config.yaml
num_hidden_layers: 10
rope_fraction: 0.25
parallel_block: false
init_std_down: 0.0026
lr_head: 0.0124
train_tokens: 734400000
MLP neurons of a small language model. Each row is named by its layer, matrix (down: output weights) and neuron, and shows model dimensions 160-351. Each number is 128 + 32 x the weight over its row's rms, rounded and kept within 0 to 255. Numbers have three digits each. A neuron's up and down rows have the sign that makes its largest values positive.
After each neuron's rows, "raises" lists the tokens whose logits its output raises most directly, leaving later layers aside.

L7.down1416:103162135111185082127091111115146117125168091134207140113143041152140170194161116154112162083133173127102121145189137148157140145141118140102148175146119148126082101139224099157127148187081108104136104136100075159152134152171173098092121078135081139128109145095099136107072080179158116157098183112118112143152114152166129105168121160133155125140191151096157188105146141185126136091125148121104140192173124067145164149119190154091147105141133151157108156094131101104148102079130112132124117072049116148164107102150122124176145130115097140117126115129114125060143107099159145189
raises: " and", ".", " are", " have", " were"

L7.down1080:070125127140112156065146135192116099041120114086136099141170180120116131112109097118094133156199158200094113136108114112224158200167171169092135111193152137123186114154112089143091095135113117106094137099139147090095137124144169101113153120114152116084139169149162138100066143153143118090131115127145128152100093094128109128084099092100090142107117139087172083169121117159107161107169077177083135169097114215155173146144139119058124116141174176146135153125127157131108186129070097107085057112102124092176155110097134161116098092112115185153186148147085135128149136108117147103
raises: " it", " they", " she", " he", "ce"

L6.down611:093152120082143145141123144159074114164208104121126174108135121161099134069109176185166117126103081123139084093170085118105118141095107058126177142099173139104116137179159168114116092139100139143116131138172111110105112160124130092146170123050078138145112125118113065076123140208157137115149160138172092155145113145072155109222072177169138150107163099140140112131115119127180106171186155066144152192156193112093141127147115119149158153148065133141123188119156075102176176137173161174104094084113182087149061106116104104161161199073136084112113141199136162167168099094117109084
raises: "ary", "ace", "ency", "ado", "itive"

L7.down1073:096150140145050145199165108112108106172121129123169111110138172096149134135199129124118132130079153151145192130099078150123107178163110165153137044103130122119089101163196154117132131110159126098172141129142154068137121165149097124110096136089115123124146169064078207186163095124133128115109159117107070153142123119105149082128157109095141096125128137092093128125119101230118156102143138155097115163143141096126225172141225200156146171109123086147145137104138125172132131115152088128119126149108111114118210117121094145095117143126081165071142117194125145130115138149136096129
raises: ".", ",", " and", " ", "s"

L7.down1164:121174128202186190173152081115144127146122177138102109080126146084145120108102127080112119133122110145079138146181143088141091120092184118124117150151109153124149126115116127151174176194136139106153152124119153150094136092136111067069044135147087106153156147121177101145118185132116112042102113145087162182120113185141134154089129166148167130148148135107145119150158088118127134096201136148086176168155116201129147160111117136140172115174134161165139139147097140172116060135085128122069170079120111172169112157107127096178150128115176073133130177130087092161108106109161116143
raises: " champions", " championship", " winning", " teams", " tournament"

L6.down98:148124113106114105159132135129117138102069137098160165172148138107177144143158138124105103111122129106095162179171132104094139158116113121136085073100063141173113144136115113138104129124090143157148124118058165204149089136117139161128122107131171114133093154139060172168113114127071132161068108188112116090150175153145151141145118131114128162128123104114151132113139173046101076140127074141153103112131096090108072170139121091107111156146118150156128082105082176160116124139152098102068078107167181071136160142143095103119107100172137133116125132115098131082100135133139175161
raises: "ment", "ed", "ess", "ion", "ix"

L6.down1013:131178094103099081125136079137089131128153122169148171102097202141122127085097157118112137111124134139164128060174115119140087154139151130148128121068098119092062129163136104105110103078101103155126164050079223134189094132131164121165152091196075112141153127119154111173130182140074111147090153130117105112138138145137052153128112104101081042161169128134093189090133178080089122095173119174133182083091141133161157141136147159106073083156108146160126150168156113136122132127152128154119085137190184130117165131091153143119018134088164180114093160086171155102105102144131130087
raises: "ely", "e", "es", "ive", "é"

L6.down1153:130158119128145147132091101115166159125117151122125089109133109087105128100120141122139179092123144123119155138090209187159125166080130200151131125105096100162166147129072166119119115158029110131093098156086145135116121057163161187117094171094073081192102161167094078142127055150131125120165117071143129109131112152143145133149162168118144128126122088107150125056072108184114177141143072130163118151155157148183101119137147126109137122207106131147118139118155196164107141066100119113072085089134138082117161204126128170123109093116194127111094086098166090136125152132152119159
raises: "ales", "atives", "ative", "ado", "ation"

L3.down766:161153142073131124130118134116139172096132178161130125131124128113152095146136074127094106137112101155197125137154100142116083146170142128126121072046098134113131144109098102154100108118133149172170168171161134077092143091148165154133150109163176119065109109152107083085097117115160112118134152089111172130179097107184113137164215145112106104132161143172155134129141095168173165138168090143068101109125149143105110201131164147207114145195136106094088157096136138184124098148170134189085109132132203146140108133137073096051106125096136134133112069130177116186099144140085107096
raises: " to", ",", " and", ".", " in"

L7.down584:171110112100148102153167106146152156145088124155106120101154121132146100123171181134058094168159083144169122121083103090148116122164157133095139121103140108148114118083149168128118112172151174133145102086089101106130174148212074133144094134129178108126146171105081166195154118149165134056103118113152106113190138168119205142147078138113051074151131127116124123078136138123116120150102160105121099109120103121159162179130145154155124180120137051107127147099158149155171098073140119109061124050150194135068154153092097151086074104112069133110144098167131109113165136178150150095
raises: "0", "3", "2", "1", "4"

L6.down1532:104145195121106096113147143121128137122149105127151109164183128120084163101164133096176135131175145113071187105182145158156075085067139148109179136142126097158106093128149122119106156162055179134140116011154060146139082112129090092080108140152169088145120116173103074056126121160155121136165152094167083134121129087179111086151122121104127129077154115110166081080138078140193153125112099071117080146112133126096163123148125136132115141193079122110070106124043139124134127169121152091181115149126172128134163190154116185119122087160144145085186157195091106103119138144175080116
raises: "ruct", "atic", "ructure", "ances", "ruction"

L7.down176:135136157073127148022152168071143138126124076030159120113136144157125135142144153110146181127163128091100098151099164180152086096144105120153099157177137107160136118159142109147113153146138083120101104160165111096132048122124124078170144141087131113130178115145110131135139143135124160153062131098141106104142131136127151149081170149169145164131115167089101140142126053146134115085123070106166115129126077142091182103125128065071100125071108095122138159127106089146128155150133086139152159112155196141089057057083203087080125162119136081067092112155095134105119148172146132103
raises: "iy", " Zh", "zh", " Ts", " Chinese"

L3.down1060:127115108118150094116130129060122135120121128142095138116146133139089090133114176178103088141116148183122189145118075134127121145150134184177125160158144137084191186125127121130119185067143152147148102128151178060130148157143089123116159115117183124144140155143100111070156118152128146061163075122172092144114143148158169113120139117124121174092123148177145146154156070152107136114109095121136097099143130070134108126046123131144123080124091097168148178102219146186105140194170124092118104149155190118108241155151108154076091145098079110125147135138157144122093114145115088135
raises: "or", "2", "M", "1", "of"

L6.down1128:122129124156085141136076142138130124123129152101178175142163084168137094160147141095179102156130131105128099177134158157091098139137146117118110123082105127100081167123151157165143114147145123100198132096082144109106147156093218141163122065150092137098108090145112122123117111124125094176144170154146121113135110107159128136122103106165106108125178115136128180126160105097146187103138126118137128115082153155164117136119098169103138132118107155139152127159164096064104125126115151121153150135115136165143207105121150217127142150113133144130148165146170150108122084151135136185
raises: " |", ".", "-", "==", "'"

L6.down113:123157120131137119124122178127157135116104147127114206107164122129093112067094137110153099148122166125110132185157113103049158180121149099101125113096145093057106169062119190152087026130196149138142152125154125154124175124137169128096131141134096133145128138108143211106108124134089132107120132056106123117105150176080072192130189095150146127093171107083149100163142111127146106111113096101188118135077117072170147118109098131125140144141112090139141161166102098097167060151109126160155114170125125073078209112101161119130169121190135137096171134102110150098101159134153142107
raises: "ept", "iller", "illed", "ill", "inn"

L7.down540:163108130183173132123129126120096128130117099190130120087163140111167143108146111185166160147114110108107124055139116150143143119187119149139128157154109130141113106119097090121144100173119164195152155080143121087129101106188101115118160091155147112146140083062109154119147150128138105107183199134119147164193115121095121133123123132129134103154119142080130159107137179158176121093151144105078133130106130045134140114154129137097141114099134137147092099110132141186131050105102183086098144143060055108093166141124098151115114124065136078197119096127153155196078169202110095117
raises: ";", "2", "1", "3", "0"

L6.down1177:101145150152134138133137168141123116040154086113133125143147159082137114082119125156087185166166205147148154148130137141144086138178109168163113097131126106139142096101140142111109071115086141092082191136129145157123077030130150114130141141114108113078122105080109104135174153107063128130159104117103115140064138086155093116138150081130139098147132122139084161131118176134112128102139109120100069089073142156138128179150150140126185112154134113118106144176164117108154159037100104203129135157133163130106159207156118154155101142161072124194116122136150116176139107113101153089
raises: "ed", "e", "ive", "ese", "es"

L7.down606:058153113099054129076144143168120208180157053085158124193133078131117139125123134151121132101134113134164153114128118159167185112087058154116091111123132132150107141140133173104085123076107116196133164109153108093122087076189108120091100069146096110164141129053143145113170120126153103139119109124070124132130144171172102128117097150152111074163167143132148093106069120179120143099100105155132083159108189068129108108177100155082153154166135101089117155090102110122153144158157168152129098053121123116104144104106141166105100120103104100078066093098120141134130123130097105113
raises: ",", ".", "4", "1", "8"

L6.down208:125146106138139104153135090145126157135090131166119113113147098103120132148107133150145130135097111138162145189085163112157145157117089150103157135127137095109165144147160114124096058092100056140082149121090193203135061116124131150081141085131116112103172126120128103124099103109152088184118151004092169119123116104165120112152132111117104135091194077084182137129083111114078142135148118089111132159104160089166133112174156130149068081128117111163094065132134166063149150108074104091155164055167191207132150135125123137126118146174218120069136177134130154097077112169143177128
raises: "ated", "ation", "rated", "ative", "ed"

L3.down1422:135173123132144155123128119081147171123167142102109102129121154154143128102119126071074118077089111174125099118096133102110129144140159171113186100121135138112144144158112099144212123125093141165146086109057144151156130098109134124166165176181195198074134132148156170101187129121093129081135141093162087155123102147111102110140176099095172144132121129160132092116151142140104112113108145152091143039113180128135116122177148034199112152128158097180172110138114144120128119044178112101104120106129166107060165056122096102131127151036147108097151153156097135130091130210155112069
raises: "é", "ne", "que", "ette", "se"

L3.down1023:111192153142121112120128171152153164097154136063143125100190121101140139092083108140137155080117120125085156107085125199113149130095135088154081136177199117081095137155115139148163138144175085111108119174134145098101118134162216125146071104143144128166119104138121138083159124152109132097165131111136124165130119131168143132081175075186119160112108126126145069176152130108110148067150155130133096127098220134143099099121173126143143143156132147170125063171098108180100111165165129090109132079138122160086132158128114122119108133167121097083137134127114098123090117133140148139
raises: "ically", "ic", "ica", "ics", "ation"

L6.down191:125114099183149105128085180141107152126146114112163094140132130114110140122126078141109113121160114178140134113133159087182125051121155128067088097196127141165130108153203146136114087160101081109111142192160175127138123093132164126076116123089107107097173121171154168129125092140136155143164095080068126170084101111126176111156127109117123093200162122067153164137172104168120157088078114161112126120127131162140087091149114097126076077183159121123116168082095123120116143163115185062157117156145150150180152113132124153114124135120088143159119143146062156193067135166161125116
raises: " they", " he", " it", " she", "any"

L6.down866:162159122118113136136093121150160155122156124161177167094146051177165132111103113127148158144088094116092154142099149106102125101150138175103133181112141082119174115084157131137163154131160150148175208184129145121092136148117116073120103143171079103150080156170153143148113084144128138078124103082130087156181122118145143161113178158079104118135161053128146132142102120165156119123150087122086141169209061117112135215121120141169106158154130161142098119134183157100175150145150130110144109107103103144202123140146127180199113093138090151147104210155193129116113128111153097085
raises: "\"", "\")", "ary", "incip", "\"."

L7.down959:109105127161133117141110140111203156157143118140104208120172107104092116132099072156153144127131085082162164134087078122091108122083118160142167143158096125115153156138120142099132168157118148155172136165110105106082161139182117146099132062151112129061073105094079166137105127101116172092135106134146130137096124103144150147160100130155051078087063126055075113050143092177096121125124146128168149118119196000155147195129105178088146088153155133114087158135106126176160148078132167119121173097121059077126165146113108173118052172161088123069081111107140171079143106100110123152
raises: "2", "8", "5", "0", "7"

L7.down525:160170098109030138175202136099136135142074168093132081209067083113175108087134117070170067140169164130100094127140121152137071151141127160133131086087134140158115141132125165159136076172222079064119070169187144134168165128116151188157107095139108122125136118123037129133172125110077149127107092148161123108161087130148156129140173153145153129080137153155134097146135203090119182129128108141122127130135155094133120068102150111123133117146069122172103166143132057094073054157105146158190089182136107166087154087073091094139147123138162165139101134116096093131102181127162056130
raises: "its", "ki", "iting", "ish", "i"

L6.down552:135134154088155141139122139179070133190099141143138140131142176125108138066091170191139084116130074123049137128113118133099136145068125087096088127103098204145147088149126121123152134158097123105134115091145113106171128142140132126106174129096106126120088157158112129140112142101130164093081116156082159128137108110155167181092127148130122105127143081160135107132171157098133128160137115126145059139088170140123103092088125097147215186071110087109084129154092202130168109134154152138115152129122140109130197155134159096145120097111129194102088189113153148117167119136103130153
raises: "ically", "ics", "ices", "alia", "ician"

L7.down1506:108099092175127161108108129141119071102121115088149079160140120147156133108211125099144132112090167088101100100142108093077103132121111129143161101159109090179071130130101153152116102187152155143099127116167147079155099098111178118123108148099138177095196165102129138154160152089123136132143114117120105152136079145161121171124158166124128097113101119127105163154150135144109180134114109060181149157222078080172091130141122089096096186123184169146104116113093128162156160120188162083134086115186143171074053119090134124169122143099113207143112164126126121115134174087067093144
raises: "pp", "ss", "ctions", "mp", "band"